python train.py --num_hidden_layers=14 --hidden_size=320 --num_attention_heads=5 --num_key_value_heads=5 --head_dim=64 --intermediate_size=1280 --vocab_size=32000 --hidden_act="tanh_gelu" --norm="layernorm" --norm_place="pre" --norm_eps=1e-05 --positions="learned" --qk_norm=false --attn_scale=0.125 --bias="all" --tie_word_embeddings=true --parallel_block=false --extras=["capped logits"] --init="normal" --init_std_qkv=0.0234 --init_std_o=0.00441 --init_std_up=0.0234 --init_std_down=0.00441 --optimizer="muon_variant" --learning_rate=0.0146 --beta1=0.9 --weight_decay=0.014 --lr_head=0.00726 --max_grad_norm=1.0 --warmup_steps=200 --schedule="wsd" --decay_fraction=0.373 --decay_shape="linear" --final_lr_fraction=0.1 --batch_tokens=[32768, 65536, 98304] --max_seq_len=512 --doc_mask=true --train_tokens=561200000 --max_steps=9195 --dataset="wikipedia_en"
MLP neurons of a small language model. Each row is named by its layer, matrix (up: input weights) and neuron, and shows model dimensions 160-319. Each number is 500 + 50 x the weight over its row's rms, rounded and kept within 0 to 999. Numbers have three digits each.
A block is one neuron, or neurons of one layer that tend to fire together. After each block is what it responds to, as a language model described it from the Wikipedia text at the highest values.

L5.up1272:497467531500515553504470520521541524550575580507545465486533528446507523528490564496458441526429534482486518528522569463527400510548512385432494395492438476519483424456510476478519492535557541487484469417622599464508434554569486415460473533495461532394523411489534580584512489512457484469508466425543472488496506495443549598531499460447431476600511430439515483459552436450499485537491487536508556459471545589605488511471510483577567444514498577478576474511444464620479554494470620
Late table-cell separators

L7.up52:567440478456432471463569584412447486495482540453540540379468546485526436508540538500515529451463521463438484622479426415456464508412486480367499482484519542520512492495544520423605456401507542467559477512447453506466431483538478540577554496565440497545552531510619543497504424533532493493487419535625514541559424491493491535530559560490455491476508453426513481580566450433497551484472490502551521541526414488406552477617532418539520403500508542478438498574621539451488532507552612
L7.up169:530497557531472474446588553372506484477422495441480546439500574527535525492460563512554518477426521533460486589523450505456454488547487384432522524401518528484476451539587401471427458434443463369546445521512483494404452495526576458513587553520540544507551605516513481527564434497542389471462434550518501541602509437507498530535503558435477438477459469434588477488567497437421566542502511555494512505478410488401567410580522520608513452539491537447511476544568544552469589470513546
L7.up288:549525502542464550497500540465404520522571470456500521502489510456521482460508451512357504473482530571492460509465486563537512591554574516424475440478493587531495521654602492531497437490440568536472452495510525504524550448502539467544509444508461547482494587548541485432523579448522570486552391438497454553534564411518490417413458518568513544454441520417415496537465496456410545463518522564581519529457408467537544535544509476534438514525499500518470442593507495523479512452538546
L7.up329:529531401463427431507548431548576451575525476466520522537520478525582471493493530479528571499563512468451542483552467514455538508459534517507477529509415494446551558489572444510431427527536620594631523438514588380502551426534391413434509475428472482537610560495513551472490435541521458529478526457520459424513545542524601427429507494448559445486498572495567469447500483393476486460505515523530518535573479506537516540426510547545465482475564438417501501499565587508465543562606504
L7.up528:481578508489439490473518411522459529535520465393481541430537546511458457606501405461527506393545528637440452430521430464567578433473469465539436524514565601449547445510504532540464572516540583511443474474514519509513568484507426571534472462408506511546549514579512548482441533448443477411560532589491494501571431546536451481522487517568480460342585518493542496513495522555393446457450449407480493440510522504520584469493464469522445493540480487564499464459519554507533467428530504
L7.up634:485482529420552558522467504474579431554495443567409473595511355564473519559447481423539549438551418535439539463492483538443436502537540536446478587549460402470537502439491471516568529517513533500550484557477595477604532516479442443450580422545422522519441524500449493524468476564453535472455520586564500471420548489544561462514491557558531506505545512416561561486596504468659450475442535512462605575432439463482506520498440544584497414570455433518627499498536496551470535388498530
L7.up774:425566468438440509513478554543473560514585468493482459499594340570525534453432545547469452481519549580444463503643462492580489558597490509513476445394467459398405393493511525490571502414480438490467528525539520524487511473507466464518509492552427468587471478539516477531448522475475510551567513560602439585594434499415511416494535576541533519481461482536443481445633473542512571463516551563497503538419524539523549461507530572537555481539466497580405457499563519452519533480470545
L7.up829:571415498514527643451485569514490510539457532441588512509501530531447477550551424450545484452481477446443482467451477550543443495477539533509550442543514446488535504531554447480517459467334578483479446516492485518490465521580470525512506523545529501480499520430590527517484529380493469512535433451478568508577462478498505448590464398530558614526587460569458551490510432583560516557530485515450465556583487485465486482558433457534443482444563470498526435450523496591491535482619532
L7.up868:542613583446490505534464509503560583559520480504521501511570437528575513482449485539402423525511546493492556480592446484534382483596517488494573549485558446467402521407458460451496520489528517433505529528543506434458515535462496424512452573570468453498568516457429456470508510503486561548454556475518487402412562565578517480535512562533510522565514549506555494481535476472519511495492560552450519509508512515525539474437460542471483487438644469364487646511480560445486483479494466
L7.up897:524526441608419520536626476493548536366403508479541484444518473512521478551571438490513545445422521546445531538466494533446520388467501467507530536527538449451548458606526458459578489413432595442505568509573486494498509480472511501565534508502471531483482459513457485515568529479435443529508458532577539573542545521588501498489486604533529464476535411443419490423507494499466487530495556421458429477491487436451593466525446523483471472521483456551563500556496591482433460478595468
L7.up961:447512605481472522543565435570489513527462563455611510488515447524513566450492518492534471493467428533566511460522522441488523530598521439394480535430549490459502478535536524574515396542537593444494487460508473443456499513477483539480506463572448382453500501467460448452536573572508421502424496488447407528455507505497495460491522529509370513560547539475440447502511440579561492525555465450461449541499479503475473417452523505436505498546563531572489548479515560531491496488456516
L7.up981:493415523528518513473543512520481497495463505510523495552499531593484602490443571550383524507493520554515550472485458479544490407531501483439580499513501691496540523540546515458483518474585481455451505435484461466504559575536457508452447446531496518463555489479490443436463519528521482500484512455440455442518618449550518476548519608548450461440522547551552478494536434485417450581491586472433507534513601401514509535357552450468508560485524485508408541400506596466501441490494517
L7.up1010:497593525464493454500503553546521539548524516485459456507500469525525573403459497512478558537461583365415536498486475380561524600484445493464534548485502571551452481518504493581488484479444495561451476482524526554451548481502456561475518606479410579528537513489457435368497488480553514453463564561544482495467516488460438458505551514510518434455564505600547494613525480516476525450467576391423530464478545417514496476504425439570484567456475511444531618469463567449468473558511499
L7.up1048:433498421468419477605573471491498516490471514446479438474545488523531552415499501568569523511529494480452465552448430465472450502433629521439491626523499508542532416513462479459560501473454656514533440609476446543542542457556435470477550525517484461535475497540516531420564476449469521501535406486562583514513449438489487477484479569449386551475622593597453448476521531581493504417571510495476550423453536391559495368422539514510524591420504421486546531510420512515512457524484559
L7.up1129:569453549475383525434598492516448582460522560533514495568531404583496592514475560523504469496496472509422541465557496428479507492531522568442514529487462587546501519584480493490523547458529518483437490449488572382514443479481471508549449447492519559518451588439537433392562437429489500550498456580542506511525463548497542536547500577452502548434506440534475559476540453483445454417519560467498566528473472520474544527501512448516575495565381422533509501488587630487450458449502537
L7.up1148:484493475433416537570527519451547570485506502473429531445432454495466557483462472439384512548557529516538569547552480534506461454443544467521524594582562529502412501560491519555545510566514497573418535445473605526581420461467404514459482578560469524557556512432524515530507459376558430507511475500472500535437520401440521477473452515550482544502505471507492595556438487405545571461556448430484477452571534528490494537449434440571521461452576494491530555554552497496398529480530447
Verb after biography subject

L5.up542:516538474495459428547603529420477453459555425499413542422468515527555497489470432556546591506504452596452566555450532367526527451348532537369485509465498525549548434640495507451480465417550535417470540448497526494481438411539447516557584457498453489566536475536640571419484427490428501422441526516592535473515530524498485428454592635492536511518500435467472535525536376495573486426481486493518454513534503557483509434515589415448519473505476463473482499440541540412486483525496548
Token after a surname

L3.up272:504396505531597504457476499459498494560524542590524432505496494551543419499458458474405492459660517525539570537527488558455532475538450454467574516552487523483558516463477472612464562316570577519458532478470474468500475472490406498464499486514477529569573536575390476445536569462610541437404467497508453544521521517583547448553465495494512545478434478526465528489508393466426551440433480443521428600465541589465476397502548486441524572463482502455559554582527491564486401485505519
L3.up309:463534537382528537492427502460421453561576534474461460532509550465458469524493421451567510613593544408515499584546596484496531542488518518506453468468548373484584462508451470496469501496481513521494519501596416531552418471508494524556525496577455511514452532543517530523463477483533492473441561658529512552435605413447515450507508468499403482518456548530464560513492475517520448486478407538527605478504478541532513526476595467474468512435445414510561493612477371486417498468491465
L3.up341:596440507523529473523562450455633387488488452413560479435553494584529506429524509501479500510489509472546426516562518531464548456466551505420460450648540424542539482493486500587467480498616554486482473489585524498552494483478527484543532590540438477543532513555477425404480474514573560524500461471540417548540470542508508492473518542468481564534539546509535447534421445524537539461594491495518471582502430515451582551556541419551517534466496431475545530455482541517513473462507485
L3.up651:466491530518606499549518493480577541498485426433538508508454582474480502527549424517554517493530471527559417522530467457432517493434517488570495525582546438478466584457508519519482575441421548516532536550492437439508511560412509511549489413443443524564500604452485509437477464520590568492540471497448454563477483592457574450563609442497627477560490532497416515482491448531682534508551498508461511491561487528485523445511521371526523432511481514563444507525505525543542514491445509
Superlatives, possessives and ordinals

L7.up125:545466499468515476451496505535510522602337501491536487538469447588432480579471511503481521479496440523435538573525500525554429406593510508465439536502459435611498547450518485491523564532523614494542494469528496485501478429555545451474569509499550496445506451442481481523518454520442505530478411496450473445536446550428507599418498471485561517476550470538515506501596443373589475553454570486507639515404421539568495541511417475403531441486458466487494549499433477535492454492521446
L7.up283:527457509372472525546408442445451533464357522524574499475591448521576534519584551491517504464510542435551517488564581498554444538525475456517503521544511362534515510544504430462479570511547452430492389540512521542495409507466501512504454573539551453488446485485471487523473429477458409490542444450382501466479488518504443489553481507612488515321533577585475552547551454493479446535535488462547479534576525468532455394533514518477477554460508533384475447465474474456487502503508527
L7.up313:432520478467478460607458498414516563506596489538560467404442526517511544480492450554443507405530513485563501457510429509472391508478466497456444466513486456557442558487578509537502535521417618353440523595494462549492441568507459490527555595502584520524533514524486497531568435582506505430510397491500576530481472541589493443531431419636588456483555401552585499478557474428538559472457503544438492588458535518448469455501411517472499522516491531590527469528551473443553563490528620
L7.up327:552437498534517472461547463591507493591386441551548540412375460456462511541471513501532591419509525503495477427507464555587536629548444488564543497486534446404447485465516478533541490518557426543512437489547442538539512484497562487628534436588442431536460480531472494491473514596468493498488465440490523578543493477474525595440509473500492542524523397452466496612532500398568519440427468442509525477538457457486518468489485464672463482487472432428466442456457485565499495636522431
L7.up344:540421446436562416542556577513416581505472433523524458502479455541544471527445552490541534421485491519536475479568553524613439473490463463442440475431554422487438577423482498452574532479472516484554479481531485492570524488456539578494510560512524569526546476530464579566544437482449543571513505536456488471451476544477476383405488518559425489479581443525480555474473478389367480525505466493558590512482544503465513510533441625632378488549486508516554450594517456508409415484506563
L7.up408:435572478481483454522418400499428483602521539520519404377576525540522495434540520441488474438587472457431453524483554558490523573533589496485434417549531359546515570432491574493486531548563462508513425540546455459433508483569505491550509492429462458484421411484485576604396464567443430479593520581445490534484552500470358553461434476515563458499544552496437427525601482518441433444530516501468522553409499534548445444446455484519539584509467556540463649568545522446547493462451591
L7.up418:465466478477545531543534472527449485585470444552513518517591547481513550491411431504484454412414519453545454526452512490383439488606500407491458446515428540480529519475571521541441478505525530592468468373532537529444487498477439609473470502563506536495461547536474469449508535451550505529448395583516520484458509499367536559483477477577532587543480476524503515451521475519557492596487522536577558476428503543478539486468538504425465329495521480537449542491431502524462531458506512
L7.up522:502504453383422422564388530458455527527511468534515575492454514469438416483500535528528552485480571518588418549538473483601535573518496488513540362425553469543455672426527454523501574493506508473527510465498485464468466453472450485534543518603506504514481492471479541506478473544499555517479461494482468511485538468536486572530532494553380394460538474507459484558539476502437427569522605482470551573502376478446474415475434591534447518457538462465544411502514499569428508441467568
L7.up620:542539448488598594645472552505455465481511486522549504518420588552528425481409579487514484472509432447470585499541418551567562522498461448466437403505511460473569559438472579457519500446487500528512419534561509521495445500487458485555492487538399492547449445554478583541451494458444525457473422548443545511495408484565511478419584505485548561450525511518538536551568490544526505583502579464445494473453486559495504494546521449522494488423485531488549497465423562467538544508363509
L7.up674:449460369412543526512545536569507459531472573503534459478533462502530440392506504534456571472480484580522548428533446557544509526492494502530515540457450510414400533478538478553513547572471494476490451499442503421400508449532532550460482477470447585518511511516425643499578429489417482448500496452435446563562474637466502431521483555456531529509608436552511534498517449574498466510596574550511449601487558439489453456569500542535475500518544596496484528430470531526456486512561587
L7.up788:473484460443400578549568540468562604553494486527434626529656524456553559427580465450541458411579588460483404540421553587429576504578509518484495508509478494517462504512470465521462496491493553436452456557519451468476394535453480472534524493456431440558553455504525488463468483467424468498525469491527466586477550508482479596497530512565531499526430555460529482527525469496468552522486508551454460559444457452571506542418462525495465463575551554478509545479574506512445470424526560
L7.up871:437535447474457454631547546572478553566542467485503494486493418496601571529408581531529447455512545614484460423560397510495443416534542562492527533555506556430570508509528543521466595481430507471413526474537513546496488472443527586564423466480534355563533469525426510530531544509398496512578527553476490523396419474458444527530608578501574516534429490529535573422521362548502430492503466445574540495483441483464493463526462562504541417520506460504524499461520486488415542575541593
L7.up938:559454499457460518487443499434528493546529496518548526526507521479449499504541591483509510484531609526459524526472557555476501460536478376471388516505545558509403450517555459551491501474546593447445450491618469501510515557402485535511439528473427523542461433477536572529487495468475437547429471471422531498502385501527505595552505502489457477497567452485589516536474472479528516530486521505515487521478449565550508625477484500588443544410547572457571425519369407601550541450418533
L7.up1101:517511470424461406551454475537485524456512445453590540504507450544419512493538534501501462457409478495539591469513503418559485561551488555460467522435494575446479479511435499503570486521561524485440527598482487590538491487525484521535598487518401511470585433513452416553388459577523529516496539621587485595492413448415488501461498566498459547548471480516536504478532439514396507550488439532535475463452546459607440470522535442494507440558513581515460607542478505527454519492529506
L7.up1239:471524409518491508583503448550502517504590548569555485570440505544523384421493429494426592457492502520474530490465422514440489496507394497520398449434406444506525589505558466514487604493523496445455497541443492526517572536584417525508485585561551461605580483566501553513516499550527503466558433467461533483512438504502441494393465517612569512471537440445538520528524564481489429422452496508487575556534637456446433488497537476591501467552600499618538490429482531438579469476499546
L7.up1241:538480561511473512520508565571586388540475544508427498527439459480516485487422539395550544501466537492445557528564423504481499425513480521452500477542458418492500568522478479573450473459511510509453495465453550470493491449531524469550545542536514503528460546496530530462565578522558547519428509455545429508603447592515624517430468548534561521497613377415456551513457557490517538503529464480507398468478431486466456575569481536516458519528472524555426441496478443463458415547456528
Partitive "of" and counts

L3.up635:508454520357486479530546475501530505533577476469490504554519495571532442549501538477491538513603530568458490502487458438463496382518521442436518584546435466502406506497583510506475479477489480512556504534556495512445577432585499503543539489504519508558462575511413435474541517566542487467500463516492436549521534422514461528500527615508512460501510464514543598584519454480455451435502489545470503521491436526561429483423456458480471524538568438531506549550487459447500473445509567
L3.up919:448504585471405474497528529491493457570552503519513410573539511524536556563447518557487533545519497599420539516529439546505552472557583469519397479483454445527519426468467587442504502409396526503500612503447496593443518506582433524553557599533510453473438584522577480407458513490525452522457466448464580527547509458481422494440513555481456547557488526599497515462465596430529487384498517531447464529480533374608551430535519465528486433444439441406531522454536599500558503384482511
L3.up1053:454478603461447443421487471438522471521529487520479425509550429522515497502490544402584485518506536554491515490381481490463577419606502414425499551520502561451535546504497501478450461535589532525538509491412568456494533436497571469500472445499457523498527589462568438604483461486501502514506505491563503535519496380491498416536493544530467522453519523524452443515536585484450504417476437554464444552516534512476519574516478476442551486417513541468501517510467563540451458516517657
L3.up1158:497442534448460465587532530553481538569580468503394545467489496508487431569507465538564487528518573673431531490519533512489535576554459534489565520447435448490450376596514402449475342446480486490472439485477579439385476505525520482579503402442473497552494532532516427436481551431475420576494546524520447556539508406532516563449531476440551388467485540526494425384547575465555549434485536589461478550595509493434469420482518468515581471490494545450553574524511540398553537420463438
Verb-phrase continuations

L3.up653:527430359580551515429454540560432525512568569495429441508511580461514523508547473560597444454519451450489472495502539477451534484590445484468482538512547454555559480499499468591537403462548486489601440448504443541549557451556487493573452457548493559491467492412523446486448556549432537427473540478495490466505611500492615476499540528572487527471506515446483477555490442472512525532549378545492559479513521492518446608505524442453531378477491545522489562540424525538492539543507485
L3.up832:503514494490550498587591514449500405572453458422514487542468531536468545504574555592468545489513474529426471501515540538527546480618485442558489414524509548501500568528538480504465524559594452517483540352457466526498425481540506422517476462537468459475575494386508466471590506460477500500579599536444469495502385513492538573464559534472524558538533483463482420497439473487546534443489490500442502545548521495526521555407472524526533409416542499481577463524451533613562521470555513
L3.up1075:503501561528466452540482539469347500550481479467427476486360532417577499519440472539581505431504433468479530558451596529567498447520460499460432464587440456518486547525426486491499420456463499608496521467488506581583465480533484489549448404441397461527638472477476544497499576490629449451555569477498487506476466488505453510521587465461549579513559524560601577402493537490489546501377519505423500538510474533473501566471591563507449452447497534387542512463506563417508549507575486
L3.up1261:507550464491531440466536494385533440529491554417471487527466541568481543574491490610510461367533440562397537458502572469483589507458447444559408502554491550525406495574544598560462493533571492533588545425501558491498511501536433517529422545486401534452466476439452474490433561462448587465629537500560466439536582459474466524365520422538560477445518492565495521441465463545569517476442393463497574528543568552403541525461598604516567520483515501477511524571473528536585517515568524
Sports stats table cells

L7.up14:446518425501446531512492344403529470500476497490492537465425432497549554528538513537503560563484568540453481616479506393373565544472501385475547496501440510522562508505545495513458520515495453502431540462464552481508514551498448448504564562554477551519508601462604494409556501532551591548580412475599565517487480606456451539508525430484481430484486475545531497482468543553440502463479556611550520565512441497563545538546526536564501439522520491543446409468490490527545536502527571
L7.up242:525486541464465480504475453487452498420538426453490497495573422546430494545558520462516478510575466507526464503497510544446462567483482427553545468511453466494569500506497423456534641564555532429539453578416420564483550408575439437502452451476446434512504467562429498537524487546446522551458580572469421549533436501363479487428580477448468446396548490405521574465552557455475524546526506585514526489452449533501502455438461459475413497550455486486395467542561575495615473406557495
L7.up246:517498448504556448527507457556558513506470560464571535468565429523523477496522568460510461494334566499479443472564473496513512495515478462451553512517543543542432533451499400570376536476633577491527484515486493473597415489465547561539569595430558490503509523477582506509497501552606516494545469481553472465449434589544539480532462486524497504580484543432508547560410488547551439478552438448470517526400443515514486550525364442566502479610535537514462468401480426459489423516503512
L7.up292:378489532498451588551436558406457508479470545483474493513520450536516559449449479488518511482508475538531531482501382468472530484393490480552556457450392462525504481548502511407455452476534484543505533551479498526534585470444464494540494551512483522457499527482506538545458555430504482549569463470450459480463497601571471435408489470437397482498534504492490459452480517584442450481407533585447493535441514475572568587571524585510484490511478529521417443532488517475553561472546605
L7.up320:506487431497534547472459438435468526528535604446474499410484462470507452542552502439434515390476515624548502473533472514463479511442539507515461523530492591543472551512448532520435568436434466449484546544501473579522492535445482574438487488509417539441448440613417537564490552561558557560514447523477478472517494550532456578391583582460475519390496583450447555508460556527511531451488469490501515431431593500569467516629579417590474512410566511474481397553519600511516501535567544
L7.up553:489444536339638403534491511520560427536468576505468540553437428508511473527471507520513500524441551582471476507539487595434447558546432490466510545532485483495460462518500424489474540471581583412449539452563542509625521535504500504445578446496520449516556478561576448487504515505537544580454362593517477494504525472474433601490531476492494458453500582477511491535514493508515556503453565518485557449520465534499552432507502601494499532454500437526589471599555576444462472450482553
L7.up724:424512461557489486569527534520385454424511443506507482424479475474465514422498489581567497523514530470430436548463476471516487489492519405498547490507438541458498452539547565547430502464551474512517528480551552565407452604535536557524478453419465515569592486467467457574616504416449582469542467579489516544518527618421467506476380522479478553503398648452498477494566555549508552548491482425519511507419514549515520477486546506491561444593573473543441438498455508505536598529510560
L7.up862:513578445514485507491520426477494472338401529500499493417456442502557506559498519492599497527575498531483435505462451450481468516509502462524443478533470513501572505488566577429458540483530470400537532566530494432577509512437480525502499468565452524515541397508521461496447516501499550539436471567424543550546481523449451530475531588445474478420511594354509518468558509541529502523457551425605549448442505518579509522505511532487508514573514506494460471544559423500554526400473512
L7.up869:524525484482501527516526447449510484588497572501510563470570501518567458494548465522514549489427533529418462499538486524453549480496479462436507428452510464399463567557509466521456553512517538543531419537449659534514462396577413448493490500469410609577519560475441580473465577509572597519557418522506536530430400497445395439483527405457528598512504531474502509505541505521464490473537497537482455431502500606526493616469513464456626488468502475529467525475480563447538494473567488
L7.up912:437462494464451630452502403505459455426478473377465504511449490529575571433569463491559465550459462592527491441470519470424507356486602465476474412505517533559488452567580416506466553604494509509553500494439478422545595512456514484484529612422604478472601575485462597514538474502518519485491463517507567497541558571501552534504534471449539418475432518426536473500387501524468494515447536537418483491480505528564555453517542473503553450475546450581495473547457593559424449543533479
L7.up919:427485497520509462447432502514506508461540507509543463488461474513512519456433499466558472516574607494554485386504433475445442522443560461548433522509568490494491538409428461544428526501558456504514586412486421565474526538531477503442522505533403544481476526427530479496413477510500589578446514541455456534469467522400464503494513459544537404667585473512518475500576510528465435556578495592595423497542548478539500425624536555457491523503514544503500486496501452563503436468479554
L7.up958:500462403480605496414461447486562520446514549493585489442426468535580525464467484440554506439481464518508550550534462560535535431505617496457480468522439481502560509522525552488443590505499560470445483504461528403539420537530386501465515503525488510432464443480472408489563541546521433583549543459521434481521567587488554486483484567502514430454543485579575478524464557473538511450477493529534502412425568557553545465517528531556576505427475553490423562599462575548443470514438490
L7.up999:542484401503517511475495527434510511477463493494588441456535506477539470507549502407583460488541523499374467497510519533544603538426501447473461526552456551529514534547521549407394533499481598491483498457514415486550575608517522470424496577490478444521561507579554452440536547485511451588479483474480571416548542556529484477464430441484465505456505547539556465537411465511488481450483551506532600450578528476555553533503532559530551473492466550426555464507500512456375455557520545
L7.up1002:487441568550374469488498501432389465459482570562453492449580516416466457495469449548519468495494495621457597521550486552504510553471560431502561585430472409444419563442520497564602551565491498536470458554537404565432499468535535565468498576486443444523445522525464456525468429448483563443542481447462564497507456637533518547417539493528432478474468529500560534424415523476549434483540548535550542525433595455438480578536508492538441511347462505468435450495468538476524497481479423
L7.up1133:495426504424509528559509427474487545545425513581546550492570475570504408540483480486532489563502561499445463482532500476450514439454577523495504433541518568389522546531481479499455515598444596566559419607509478506503466528485539440609472498586456452507558540562466526549517560444504507496609399508418524563495485564515455504441500500426507515431409590475492444429514510373442440504517497538502415529470568562516545597515547589561520500571386486430476446473574475514539536510506525
L7.up1242:504447542587446556617532500444568472515509508438479396538577442457518537506490496517501545507483549448529505457505528473395544476469543569524449495491492551495513461543571475515535560520454443563443579529537538507471619568493468483466545424467481514557511513564410443424498447505537538438531508430536602481587485548501462479480501588447588511558590555434499486529496454548385405511487531490525418463483458460612501597480454421511531503561446534473502462457495552420659507528430384
Lead-in before named item